Part of a small language model's weights: MLP 1536 GELU.
MLP neurons of a small language model. Each row is named by its layer, matrix (down: output weights) and neuron, and shows model dimensions 128-255. Each number is 500 + 25 x the weight over its row's rms, rounded and kept within 0 to 999. Numbers have three digits each.
A block is one neuron, or neurons of one layer that tend to fire together. Before each block is what it responds to, as a language model described it from the Wikipedia text at the highest values.

Description: Clause-opening boundary tokens
L4.down38:534487453487505481506445524493476538515480476513486480515508550504506484502472505457463527524492486480524465477518512485507495508510487519524522511536497476526483520528445534489483485507512542523500465421517494486474500515471550514460483511509495497483509445499479499507532530499487489532521486553510531523492477486471517479494489514511505511507478492539506503492506515462485560506504
L4.down78:517522518525493469493464512521487495545497478511460515515473499516504534519480498465513523485493462502552523538494526464517452517466477488506495515509461532476483468468492487494453517514480502484471521469496508550547503498505462504519504512502509465499525531479517490485487502491528508537503496488519475515490474517536493553461518513460490480479505452513481485515505468530503532498506
L4.down120:468491511475528468450506500513498482538472493475512485508486527547478515533510498431495554491505501503481463491531517506524504471485533501483519511460508490495513525498516502498500448545461511517489497499481509501493539485515555494556514537519507466549546496487503504507438494512473506503507511502470494495517499484498494512444530523486558481502512467481519471499495515512493528520505
L4.down245:496507518557545569525480530504479480475530571510525525531493506513490528493495500460475526505463516443458499519516493535491418528483471526495474479462526486515559509489488516483492535488474529467559520522477488493465485456537474469485535502513495514488542538508498523513464485502540489484518501469547486506524492491444510514534511516495519521513511489531489472448523520511510491487502
L4.down591:503507488521547540558535504507506503485476479520497487529522517493476513499528512507508486493512501477523482502559452471528528513501505505476499456475514557475489502478485489533477495521502508534483515514476512475471541476462524471533521485494477481503532531472451494498488478548544512458493485464507525502533516510475459489528529504467520464496485473489482502496535466490489481487475
L4.down977:496526503487494512472526459441511499496474492436492491453538540481479511495503507507512489498480476472549482534495529507471449454551470497467473506484483474506477495497504488518499516484503530497493462476527504499493499497519516489479515468504498504463486491506509522540502491479503463529495478512506522480499469480491499523469447504477510466532463491543528515504516555490482567485505
L4.down1025:460506509540484509495506523524531511512484491489477524475472545522510523529495519511478481544502500493522485587490471511555510483478458516535463558505521451467498492497510480504450523507525520528463513475494522465475510500500523525503518505498546513527524531538466511485523512496499523539482497468456507514451546486510478471492493424512551498452472506542513462473501533505516516529443
L4.down1314:500546522506479508472481516498510514482515469441462493481509511513510504540498500484515536465492493508517483506482487507479488469529475526479481504507493521505509530521499516528534480465503482500476475502482476485486551474537499507522489495492517491524498502464513498476489491515457538490477534537508504524503479521500507508479501479480500516515437493522501501476507479508542530514539

Description: Title before a name
L5.down290:486486548501493484456506528499495491517516517495500526472530513502493504474513468474517535508474508491496534523465490514471505544513492505489480511513525488495517514535475460537497430499497521485529502441506464474502514516487493523543488480483510512549533532496521517512490498481543497552529523496521508462444485501534487502521479481530490514508516484501505521465495488494474522469509
L5.down632:442501543491529502512499542500411480516502537513472495511490481485503497535508507512556470504506482521505542452523441488508499525504524486516466504434504462504471483542473479534509486513479452537538484474538453525511519489450514499518513489512469468490530537549482521511482500501493488511509510413486517512520463506482509520512499480507480515484527498501509459481503495494500490505515

Description: Time and season phrases
L4.down101:466498511501519507536515534462491533462537500476510527510485482518501465506508470484528511472469492516476544520484522527532482469476523507542507501512521530495513520447484491498462492528475550498543476495519446410524535512481455508532508498500486456475492484510512539498517513474502479540492492492494479501496486520501496544489536479469511545543506461496499503516508513439494503456506
L4.down471:502519521473540510470480485516475527460512465524528478494547530516507500516518465512461486492463498501521491501529475472521547517504473465499473519553499463447539477520552512514492505518501507505494486463510525522466509522534481468485473498518476506481527557429501479491505539504491548510511489474509455513518478513522496521522496522512537483503547516487460503461500547499489523493481
L4.down864:513543527498481497487528522484507482524476499507500492526500509494531520498540453501506503454513527513470480543495486521463508479524506540486488511489525470456496501521519507541516473532487544508479529486493490550504502524473505496513489490458518524479555482485477465532470525454479523547520449460483494498527505502518518484464462507539497517517476526526538523447503487494500463505494
L4.down940:528512500462513476526531497511529522488511512504470488503432494516493456485536487488493442498507459477462493516510473495539482471481511508495465490495482522504483506466527481536498472512480490486486469511520525509511531483506528517498524511529477504531554554535515498479518517500470506473488531510527508503500505510532478512533474514500543507492486466512593512534513451522523519519466
L4.down1049:496488488446517458457493467505502476483502521488472452485525473553505511478536531491488466488489488532526485499511526478452468516493533523506496478518527493498493504528492519491513557471484500501479485527510478524497476496490486519507506526467486476485465491492555470511530452507532489494504501547540480528503485496516449498495501522485512499535531539544464501481528476497510515484526
L4.down1342:540486485473508480477475474481481467477502498489536501478471487535507458544472479493510484520496452492478536537537526522511503481450533480510504504479526477553525503482505496468483457532497532502485489469495498489488486489468485506521481500485475500523489470515495534499545488471482454485461485541523538488492466458477480466531476510474479505530506527515518489503494514539513534514504
L4.down1370:545492461510466488481533447499522497500516535519453468466471466519504502586446525525507491509551512491468461516520494477531513514476528524490475483514491498506481530498450495520540460509447485496553521519524488519459503495469504498491556517497504495462481485491477525488542503494490497470464505527500503495458510453491549532535481470527464521464448527522513479507493569496485516509473
L4.down1522:446512470500485492508532522439522483512481518536487542480508509493547508481477453511484489520480525519507502514493524542478495520446468462469520484514444462494532571513503513495519526517533485476519491495483460526470532485528519528513506468478561496476526547457493510491512434512466504557487468454522464513520502472487511442480470499495495485507500522471468514522531544526514514503498

Description: Units after numbers
L4.down6:507452498485478479510446547467480460527456496449548479483471528533479484500494488520486490478487487559528478498506501487504487516523467536503532533508520463476478512519506500512520487508469539521547517550490506487444495457482453515575465515456494487527481510498495507453512498507503528484506490516529489520494515476498495452478483455501514484510508503465488553481480517484474519490463
L4.down200:444498504479490495505481496583514504510502499465465483487516476516521495511512477488484490505505471511496492457481465495472497538548548518489483490504537544538472471504500479504492484480505486497541511496487460472499497529541550494501506512475515459510476491448507524497453517543486462481481518501465481484506543518528513487495464484529514510524485504535520471512483464526519498527507
L4.down310:539500519518491485535477533514495496528459467518496502521525534509509501512496490493515507516534496448452475549524489496460501515483522522492492508496501532501467505477523509513523442550501509482490471495522507507497489518459502512501489524479479488490536519469482469478509483500515498461493535487504519516505494416490506528472502482472513543489498465499482497500524528528462520512499
L4.down575:510481466491509552519464486511523510471499525483497492507511545502533472545486502460478496484492494517530536496524525497537509551483452523488535480493525505515506506546489510491470447458473514506563483503517465469522490549536450441497507479494470480482480479492436501526468532491503484497486498503512485475501496487519547528504494546518497492486511514504519507563465469497514500484492
L4.down585:499484496502502514511512508468504489516516523456490534510462509523547506514471487516525508519500514477497527489532498515499529506528528496482512506476492516510502554499492491550457481536499505467507458475497482500515565458480524486519532500487468489460492491544512530553512550478465504524464506502476514538494444471495461473483521515493569505521478481462454553505498504491458507483515
L4.down614:456539470501517517507531486464495496485511503484525511488505495490520518527450504477508465509467481523470501525527502462520487511497518475471478519495509477486489474500510469489492510458463507478517511490446495490501486489516509497481508543484510463497484501504483487508462505543519510501477507539492508508434516480510497503477505497488475541508520519541483461517470481497514478521524
L4.down1040:498495522499539464521497524543492493474521518481490489481498514508475485508477494483504458468517468475499501540532508490522456478522520493508525472429509484470508512539495519517458506494535509518467473519513502522435507530492497516453476515504565474483502516506484504486519446538479500513473462517487485510500508511535502482496492513481470482491485515497463501502521526501560512492485
L4.down1439:468475560488480491494487513572478553546520481462522497465526520495508525459503513489509516489513477507523484527469463484471475451519518488487487517483494487484465555497482499498488543438525505491496509458473528520492547511493474458506514487506476475470507517549497531541518510524524469503534514498553500486493520501483521494509498492501489512526531481510505501465498487489487485502505

Description: Token after single capitals
L5.down459:512516483499467494481520495524512500522498534500502509509463503486471545528495502521519485485531453493433521523489511486522501516520530494493492496448499494496473513532505508480495489510512494537480529513496501499477538524525520542549483523520509494502491497518507451504522478560477541529522520481502528521496487489494520551493502513513512489495480495508542515490519511439473484528525
L5.down601:518523513497495508542472455495486507506539534524515466521487512525495492485467496495487500506497497486450505497477491485476491482498507500507541482488475450484505511491487532500508515514482441531484509530514511473472545561476482515493518460479517541487462533538519489490492496520526528472524490518508462499538470467531498496523502506487498495473461500514504485488490454495503518476490

Description: Numeric decimal point
L2.down568:503488488548502483466528526514480480494469498461538534550520502514458462513502488462519498504466503523505505445518504513515444556521490497492481513566462481496535522496476491538482510488536528514454510491491483483504477528470555535497505518508531510517500548519473527515482487525487506505464472513535519563509465535467510463441509506489496524472505510479509505532490552521495489496529
L2.down578:503519492529470479506539478483520511550482482434525485502457506465495444530534505463525500502480497509520491495508492510513564499524484494487550530485512454515522523483503507459492477469476509517514489526479454488506500456485503584490464516471524482500539500490498466511493482519508503536502497485460486485492540520528507474503497473508484517517504504513532486500543491493494485456498
L2.down672:466496483534485463521522517486450515453530488503513557489496534500519532537481498459503491506498485528490506524522508468528535509482499522510483461461494482483516523530525498495486491484483535533500487481482425529463498478496514571490481497487494553524524455468520508552469514494473537515506508526479509507509477449499508467488514518484490515507536538463483507533512480516489493439503
L2.down1297:503479525535485476467522539492474499490499479498461531450475507439511507488514494504472455522524503464421509482528479510554510510545472478470480488534467482488491552512544540510484497502519526481496468481514477491492498502493519502488491490525474508491481481536503532526509506502539520529515505464514484502489491468485501477500475517525469522461485523524529516518531510501518519495496

Description: Inside multi-token place names
L5.down243:484491547525439546504497478544509530511487475479486501547498528517485521559523501477488478513512496467510491465469471487502507552463560474467519492505540495489496513525462513507504484531518508509490497492501496474475512488463522540497512484451468499500513493502482541510481482516489500535500510481507500488491492529514496465475525506543481556494535504466482506517523484499547454501564
L5.down1478:510510512528459521535511526531521536498465493508518513554464463480514491514538545526480502501485471498510508474512489531488467450494514468533519507491519515541448460493505564505448519511501474516493485515546500495501503525497531492504513540487487528495483438519502465534494484498490479539490508511501477473504464495525494470502505463519511487495497472500506487487508484570504518453486

Description: Mid-word fragments, table pipes
L4.down26:528494528548485445514523539523499501506512500501498537509519480478486475531521495523518514522461473503501514496465465468514498447500450500487517537447505500527483488469468487512483477534543501512507496483515505533469483493554533472521507506471489482468514487468506512480507485436504489467505513453516510560485494465487485454459479555511508491511527481492485515475501501517482445525491
L4.down77:499483478505497502486506471453539524495513474519523499520505518489475525501448493522516535507498495530503525488514503525495497505498471497504505491504480458487548466538514509473535523504512499462515526504462543464478528493515505479474474474495500500510559480506546494519490493577480473502511541512496485472530467470542529532519541475518526484491491503499493492491480517452469473520462
L4.down213:479489475465524487543506487466460467497523522523523519536494451520460521514474479544469551498484501491514500501478516539502498466506468490516491489525494528525476526526528488471503478529520484461469488544524533526469486507526497482473490500535492506511495475522535513525471524530485511478522519501491505538495481501487531452496514483506538504477518483480517509487459500499507436496502
L4.down335:486508487473490538523509491509460518467524521498506507487468546495487546551504528485466500478452486479554470484468510522501500476440547518538530533488523519493462519477470536526463475493589538493473471489500542496507493499495568491532502490468494472469501482530474483515518518461501528512485549523473535499522501504455519503505492519498479494483483521467488511506510513518519504500486
L4.down903:507476501518502484526496483467461514506488482487515509516462480484505514483531527462493574476508478541458506496475521478487475520503470496497457494541493495559507484503487484482508518480514488510484509559517498491514538503506514500479487487503503484493501505507494542537524487448500523501515509536497453522517467479497476501517493493482468490507440495506472478460512473499523503526463
L4.down917:464473500449506512515541493481495495517491468509488467476513514476501496516459495495471469567503494502488505503535454540521459454486524457505469545526480493523518491514483517452489496468512546500483477515458518518514516539522506519521495528481478486501506471530517486504534491524447458505471498561513528499486500471511513473501512499481509517497486506511521484527494496486510436515496
L4.down928:556504498495497503521548509523524508499534478529490468484529508513511464543442533472490499506497548515494494483498504477514504472458451485475504494532483532465515470530490479489481484491502474500478512488447503549494489510521475458526512504488486459528498507508496550493470523499451510500517485506483474536507451521496476542494477563512487517513513539509517551462476453493495485497491
L4.down936:445462465504475524491509466564514503525510480542508502500527493459448499492515534504479478507461486512488459498544517528541501472507498490547492491532528525468500490499545531487521483539475492474505503506461478494503506473486520497484529540516533437539512486484519491535513494538486473484489514497532493507540463472456490516465502506502520499529493494529501509538492536429508509484472

Description: Mid-compound continuation pieces
L2.down160:514489511466484533507457504509498469503522556483513461520463460514490493449479533512512443508568473520521488491483529483506485472528505497501488535493521508455515502499478480522495523485479499491476515520526555517471539503496476519503515495500457504488438447483518490508564486484469520460460493472469493514495491526508507538503455493510520488485529507478472519505470511463442493515499
L2.down894:492531511496474499500535446506489466537507468488445509488503479510478518500519527510496498477521468476500514498522527504520461494499489502491498507508478511472487487501531457465519470446505487525530584481517516483483494476491509527476483463484455442487519505511493502485479485459536493466491472514557501453498536491453511518488484475492482499467513520477527498478485530498533515504454
L2.down1311:494515504487482495508500492499523484532499464450500503511514473478477489454479477488505507513505533461523493492491498532518471517482476475504513511486532538488519514522543511498509534509534471489528508532506514500482446542513512531542496517524517471466488496498525423508492473477462500489503476528481513493532497493480525481509553469506541470476468437492471544466469486512536464485502
L2.down1339:508469500505462456525477528525509473513472497499482521477499503509474480500473492510470494511492550521499502503512513500490495520496517548529464503508525502510521494494517499530505460502505449506486493544503513516482483475535508511521495487516456468535475509476510509502473491464492485532491519490480491525515481500471474502523532471418502528495531495476491492500452508521490506525437

Description: St. abbreviation period
L2.down89:544523477536504573497484528501485510525474485521510483524506518488544506483486475521516485504512496472485485476480489515521465463455486493516445474554516497475520451497480511498463544528487524537533476537480499488508504516495527514493527487524515490481528499492458522490488513529454466505475483484511507502479542469489498492494441554515505469516437501447479513513448516484499457456509
L2.down380:491496506466509561545515524507516509507464438523505461490528504540519483494488503515473500489511484489507465470498477486545519467512533544532535460506528509484505520473489438553482486505536499520435468498497511501500504495474519493516485477530529497499504474497485500535510479496495526481546459502464504522513498492553527532519503502499530451527485481519524483503507483505513494485457
L2.down417:528482465494509481510520520509557507499471488477456496523507556489499544544485499508509507525434523460526473481523485511510484508507514483499471523516500478481510504474521486500495511511444486525525501495465488548527521499502517508523502485515478533516477525508523494510440523506499480503527473447484490474467509501448539533506510506468503488507498446444456474494478513481506479476500
L2.down1331:473518474501482501516486532492451491476515489485477530511490522495483487489474493486508509483474489491510501478455523498485508492537531531503481441493522479488513517521512482487469534485525556504490503505528502501499502464493512546505473481489506498530518486480488501536473527527466513514460446500465474540511504473473495507508531532529532498517494484523515507484506506524502520448492

Description: Period ending U.S
L2.down50:545486516492517510532483459520488518499488489515498485531503504460488491509531558541494472507512484514498484496503521495493471481493517508465514494443488494497494491552439486522500456478529543478471459527472535524495480492509498523528532524518532506509518435502487528527547467505469502523559508500506482515529501478500524512507529480504487468498504548509497500512505503539511514504490
L2.down188:543503484503481532504538503540541520486536519473478517499487506515458537514475538447543470491520479438559506517518527492492517485540495475541538492485456511523507449537487477496510510514517476446452501520508550484504499492516499490533486487522504515498520485510518490483509517506494517500499477505512482478487469485489485519464489497512467456459520556531533488469481493497459527487508
L2.down1190:458500515555471499508516512503516517531508480498492470544483460452474504539493511559505481504525473491450485551503506530526538492471500532511518525504536488475456521489490504494490482533502449460498471534464517480541503473514484543516553487509490486479499484508476482494512521539485521505491526477472524537496503483519525515504500460548472525501530516494516484509493508531488535546527
L2.down1468:508485530510452532505532529557551514497493513470545461453487440465468488480571530488545481502487483522511524452516553488506482497518476497498532479495508573502509487471514496516507510491475469495498456519520531464482515561511508524504512518502507507503500500503490530504480516499470493519515507551488505546520521506489487560484489514480501499463486458506499507496519536510564491497494

Description: Clause-opening subordinators
L2.down119:489503512486521455519532506504510536477498521509511511536516498490488471520531505462518531499530545493524480486521508488504505502527511443462518493484502476495510513504533509512489526536488526501459496459476485504514532451479521455495460490501510526531476491480495501472516515506487500473496487495495474472464477453488530530502474499465513503517511469454461500524519494522512501548496
L2.down792:532499501488478470486489495510508515508549489539473499535498514472487512460517458464519461492475533477485506470482528542487505516517471494480481469479507475486495507503511518514539504483482492507516496532505508481487494499494510524461509473489511480468517513512485481507517495483529496485486516464533498484435472512500477520496484487504486510503516474526534472502510538541495514493522
L2.down1087:492515512492468479467478506493495482529534505487472486507530486510537509551499444479490549495501548483519489494515504524492482511486487513532506494484523479520505520489492524545498454508483500473530500489540496481497458468509483455468494478499538469525461492551523498505504483507530475487491512470469504507492531508491532473514503483484489503489487503455487520516503479510449503454474
L2.down1347:498518534547487472463495503473486537511522489478457492511527516495459456470544464530482531516509513508517494523488477523481477452505497471509524505530492481490509550464455497532548477495463496509472494540484442508495510455525492446499522545515506501478487435529530513496496487481460528471497500501505496482510494531534498486519478549488484498522573500500506473511485539502476528486525

Description: Mid-word subword pieces
L5.down343:517510483470491493520522504490525491520493532467515515553494504494489480513498556473499509485508484448475480537521499495515456506463522447506484470476464506499528479513511494486506489457497523435482518517503491566492515465457515500502470512460517500496492527520479476465500495510478504513518488543490486566455517516484519502482535463494491476502490526483495482487485479501540509505490
L5.down904:517543508485463533548539464500481525489496478499513472497486545517457541458504521502496492501482477498508494498462522492517478566509555498486482478487520479507507475491505512520481481478520492487472491497491511491465490447494472532506492483500511495490494533464457482497480542530463502502430452514454516555495499493480507535513498486499494494501487536468528465440533488525529512500530

Description: Formulaic mid-phrase tokens
L4.down43:534501540468509499537486485476488517524478540484489502477461513497514492505490522510540478487457493498508519471533533561486474512531493471522506491503489476479540464451533440516529433541562490536509503513487506523489463530463465455496486555510528531532546511512483542524447472495518472506471510438481509529478495507499515498520469534516495496476478501536538485528506480529521502530473
L4.down202:511471470480506493485457504451497478484488540538490554531472472525531525509473462495498529476543501482535463527508505553506487505460510503498479517485502513508486503483537509485503485514525469493469521497541514488455522507504516528501473532498456502522553494505506472490486486557512527521508507554506481522524531474514485492515506466493532497458561496522483487473432492488530497513515
L4.down356:477534522476498522561484513552515503535506491538501497541479515469442487508472510501519544524541504537482494535496511494503512481509504499470490555503503499478508475494435550502503469496466538500515489490529496542500481546482502482515453482498493444534515510512526484499486469457528521490492515473481490489504515467469510517497517500543440488527503452514482519462451479479484527453466
L4.down388:457540515489453462503491459507530503489500508496511494510460538487511540446452504539477510493492499486529453468527466554508501536490491521471494496467556508488511507513502470492506507511492500448560450515514521485530511494492508478505523493481522524516517515502475494493530499490534509478494521473567500495490469493560489542534499458505489450492499511516518502495495537528582486486485
L4.down489:511465476475473521515498495529487529496520487468499495527531508503499484517475497464490504473503463471510501526516497561493509466480479463517498465506502475505486490531505541519501482498467498519449512483515488486450506505485479493499423530547470520501532488502488460533514517532506533486525528496481537472540447521512506480491452496516480490527486499511501501502521531507490557487473
L4.down944:480464530505476545529509474511538500536491514454501515492489548482557447483508502523483442531490465484469531515476486541542478506496447536514513491486506493499510488449474531458487522538455485479458502494519528501539491505545496455454488440493448490484490492514468535540489470539455503487471502476495481490491518528515498495493497462555549544518546539509483481445479473471531487488529
L4.down1034:509536495482550517495486501452493537511463504505512516481435551495489508509483499462521500458522489491522536501507520492504478534500481489506488494484494489505512508550537531481511486540475474507533503501485456506504518514510481530465482468475511507486514505526521513510486504539514470473497505486481498517464497487474543463511460485502462494506501511542526497509509511535498469537477
L4.down1465:449483488534492482481512515479502512482455535409509505527484489521484493477512528503548451497492482500487506473507493522536531513487477516512490458505484446523451499493516460477504527508448488485458526507510472495456472449474496531488541523575531475552500542478543524448491478486500497473514482486489497486516499517515508520508498493484478517524522468501542499528532458515517517489482

Description: Name-continuation tokens
L4.down187:484468470503469468492508473490479556527544497497460442504498503476513494471560477512496516524524474527513476481505504522487554477528480456512517496461489515469489488502518470512480446517477506521541477493501445517540479482526491496526490517522463470505523500544487472540468520480528508478512507486509460519458497506501528555497507516528524475484484506496532469493479513493508477481488
L4.down288:514530481505448510488486479549487508498448523504490497484531467488487481514478488482519457504516492478505517491543489478525501551516512466500528453493541513519473476504524520509496506519468561528468495503498519475529500516512539516473504511479526490471489505540482508502524484511543507518490457518505537459505484461514504507547503487496502491499465516494514498558497530507530503525525
L4.down379:493519524490488500472480468497495489525484527515515519465521502484501534465528524507502508537536504525537525521448480467484493511451559492495472478500516501461488492453487491501471462545493501496467514477506493499537527506505501489497447510470459510486505473491535504489491484498504489527467480474480517517503511518557521506502522489541502483502504506491549468458510510473501479484551
L4.down667:459549510523496499548535481494509496473484518514517486445511476464483504506506471526550523455511483448474517519564507511492535576486491510518531475488509484523482505483518489525496456486495472463473499516493468490497510496460460553509541500469471489464533501504506483495522531509485469547545463514514506488493526487538448477487505467480476520509496468503513506500523507474518479518508
L4.down682:448556475527483505527476464537487468499487515507484511557502539496526526480524511511513461531464440497514508500483502499515543467481540462508509433489470507461514524518490484488485466517526534496438490493468500485498510515492506515465502484507536523531515473471496533504481522497506536538497519476493496506524444441499510493440507478462491485472480502480483502513522495502495500449523
L4.down805:516530502507535477491448533514488489517546464501471499517477564515506497493531485487493510480501490474503483511479527499509521456485523524517443548526543461514495496522513461488507518540485480511490479497490489487482488506443521517474519483498458516475486493490538493512511503484493492531500507472490530522534499509501511532513485478494468490516540482471496488509504522507482438547513
L4.down1115:456466503520485518477539512560500500500559514483487450521521498505477515484478500512452497497516463516517475541486494509491490493502518494548456495506513494464491500513505507496490507490501517531476497470504453468513496497496508497512490502462515461516494483500514512538459480504481501514550487510544492478502549454525501506526557486515449467518496545489520467494475473470482517487498
L4.down1249:484499525472471462512534471494506493482467541504472566511479529528505520490499455485513553516458488499483493537522461488492514489499521489495465489495455497518481486493510497538503534515501464489520524469527481498485499499471515479527493577534504520497476498528508481502515463495502508489508494516489527502528488553507491520489474507480482544447527481466493555488515505511522503477491

Description: Numeric-context connectors
L5.down1318:523465484470508519456532509518491487462495504499516506531491537470526515455517522527461544485508491501535521510503522478538481460516487529486504466524493466468527565459482515479468476512514493492500510539465506551517514501431531541511475506509479484533576481491471486502484484537452491505521482483479528503479488481468506465516486528444505513481530492462498511475502536504516473513496
L5.down1503:526475505510493509513476506515506532521507553522471472493507526509540514497491495524489420480473555507473480512522529502537466510514478496506538477542506454490524468482536473510501532512500490525521462515494489492459532484534505488503496486520503533457510528500484505490489541513517496535458513462526466546506491482467511481519519486503490482442508467479529519433494526516474474548523

Description: Boilerplate statistics and infobox text
L2.down99:531526461496538467538507538520528522492526444564526503467501488507497513485553496505519547513517488478476488486509464465491536488471505517522516466492488459478484467489475531533489506503526499508543475547516500520535506520486475511501550507477477505530499509553501513520511503445526515535456470476498489500508478466520499534502506483488509493490481526440516462493496443493471470505522
L2.down780:497480463513504528473517494475510495474485492527494487445475513503527536518516496476491531467457505491475513505472494528491537499489523510505518527449498548489494526538513501514479464459511500530523491546478492440461509487488517480511533513486533500485478505495497514523546496493515495511504488449502477511547428496513468539517497488478444492512498522527500495536497477511500488517468
L2.down800:492508544489545539510479465531501495515490510526466502502477516485519479540508506524487513500490547473489557486525451553500503485518498528477505483497539506523513471455497444488548494547521505480442482494505491489487494470501505481498479467509501485581516463528524461496509500473488531533505553505496473495527474453480484502501483491511470477499515491526543498507469478517482474481522
L2.down1281:549468505471521532548486471484516458479515482481492509478509529528531516479503478490538502488522546522476475507504498505479490486560489500522567472515542487496490426515544471526538492530516502509501530489505476498504468512498511486512471492545491519481489474507491490519529506474504514493477508483474482480533497496502470478484524493507508508495549496476507514491501483503504438474469

Description: Preposition "in" before time/place
L2.down77:488560492508505522513475523548496534501472501472520557511472474518525489513515499434487512517547484483507530472519507500502514479527482468491469477521481541529501509450487462474448526501493458538492502490514462469481490515500482465531496488537511494459487517475501558492536500518527477543477505490450504506475489514471496497489461539499519544514513508485495504479500525524523456558506
L2.down739:524499467515484500532510501484496561514491501492477454527498503534513504488506427488543496507495491510474497515491487514517499513470519494504471511506509532496491540477535478446457487485458485485521491525542493517505497504539500504496515466511482513507510504515577524506515462501474522501489453505554500503473502542484492481479507450498504541445546520508478503505543513512464500491478
L2.down1274:498506530504479497513481473494510511530539518501524522502516510492514472510466509515544506528517487500483513540446486471522460472489482530542515531502503488493554473475491506532477490494448488505511514496487520513553544508512523497478505485493465488472506545498517489525532511503482491513468533472512508485507466523473518500535520473512498510506511446508463473520515543494484490469494
L2.down1358:503472459482519463498484432520502511521483490467513470475475519489493525548506477497541513516489492473463510507507505518468473486500438481489481516518505510515494529496483503551530504542482509509516544474495479486494527512485508487493516485506516540513513500485472523486514506486493456545504502534524503448488447474499474514460452509492537470480502479498492478507509518546479494497513

Description: Sports records and seasons
L5.down386:527502488500515482524483511489538520475525516523495478518473507456515508520483482515489500439535491564512522484507504480504473513516499532503528461496487451521461471479516454557518472489508496471521483510456486516491488516537470482492505542482482513494474502486519482474525469477487490496504493491496546512515523495507497502497529494498490451544489529539506509506490511494536497441510
L5.down1407:468545501517529517518517493466460527478498541512523492512498464519483502514531496515477502529472477486486533521528502512503493525554491474495499527521512536490498585505496423476478471540509508490518519500503457501497499497523484536448503460455473487499491525512506518507524523496467511485501542481461491483501523473518481521437476487524490524499506483508477459492545449530544506502495

Description: Relative clause openers
L5.down28:508467476522463515532469484506507481557493498516524488507483473488471485497506507478504513510492506531482516496525486491497466508508469527472488505470501501535465483517523484489514512505512457517563519503497520498488521531479503456468498504526522464521473529504546503526470499485503518438529530483500470500504504505526465513516515570476525511489523472494486519486478492465546518497524
L5.down457:483499505507512553498496498505525495497515480513490477504524477469494432466475500480522485491491453453523496506481535515494463464446520505497481531528491493498539490453489481494496498499521475462526557575522532529490509521508489477516465528535543492497501540507433498484511480490474507530509517466502548519483546538515525501497475522492499477522508465464540504522513512539501518505500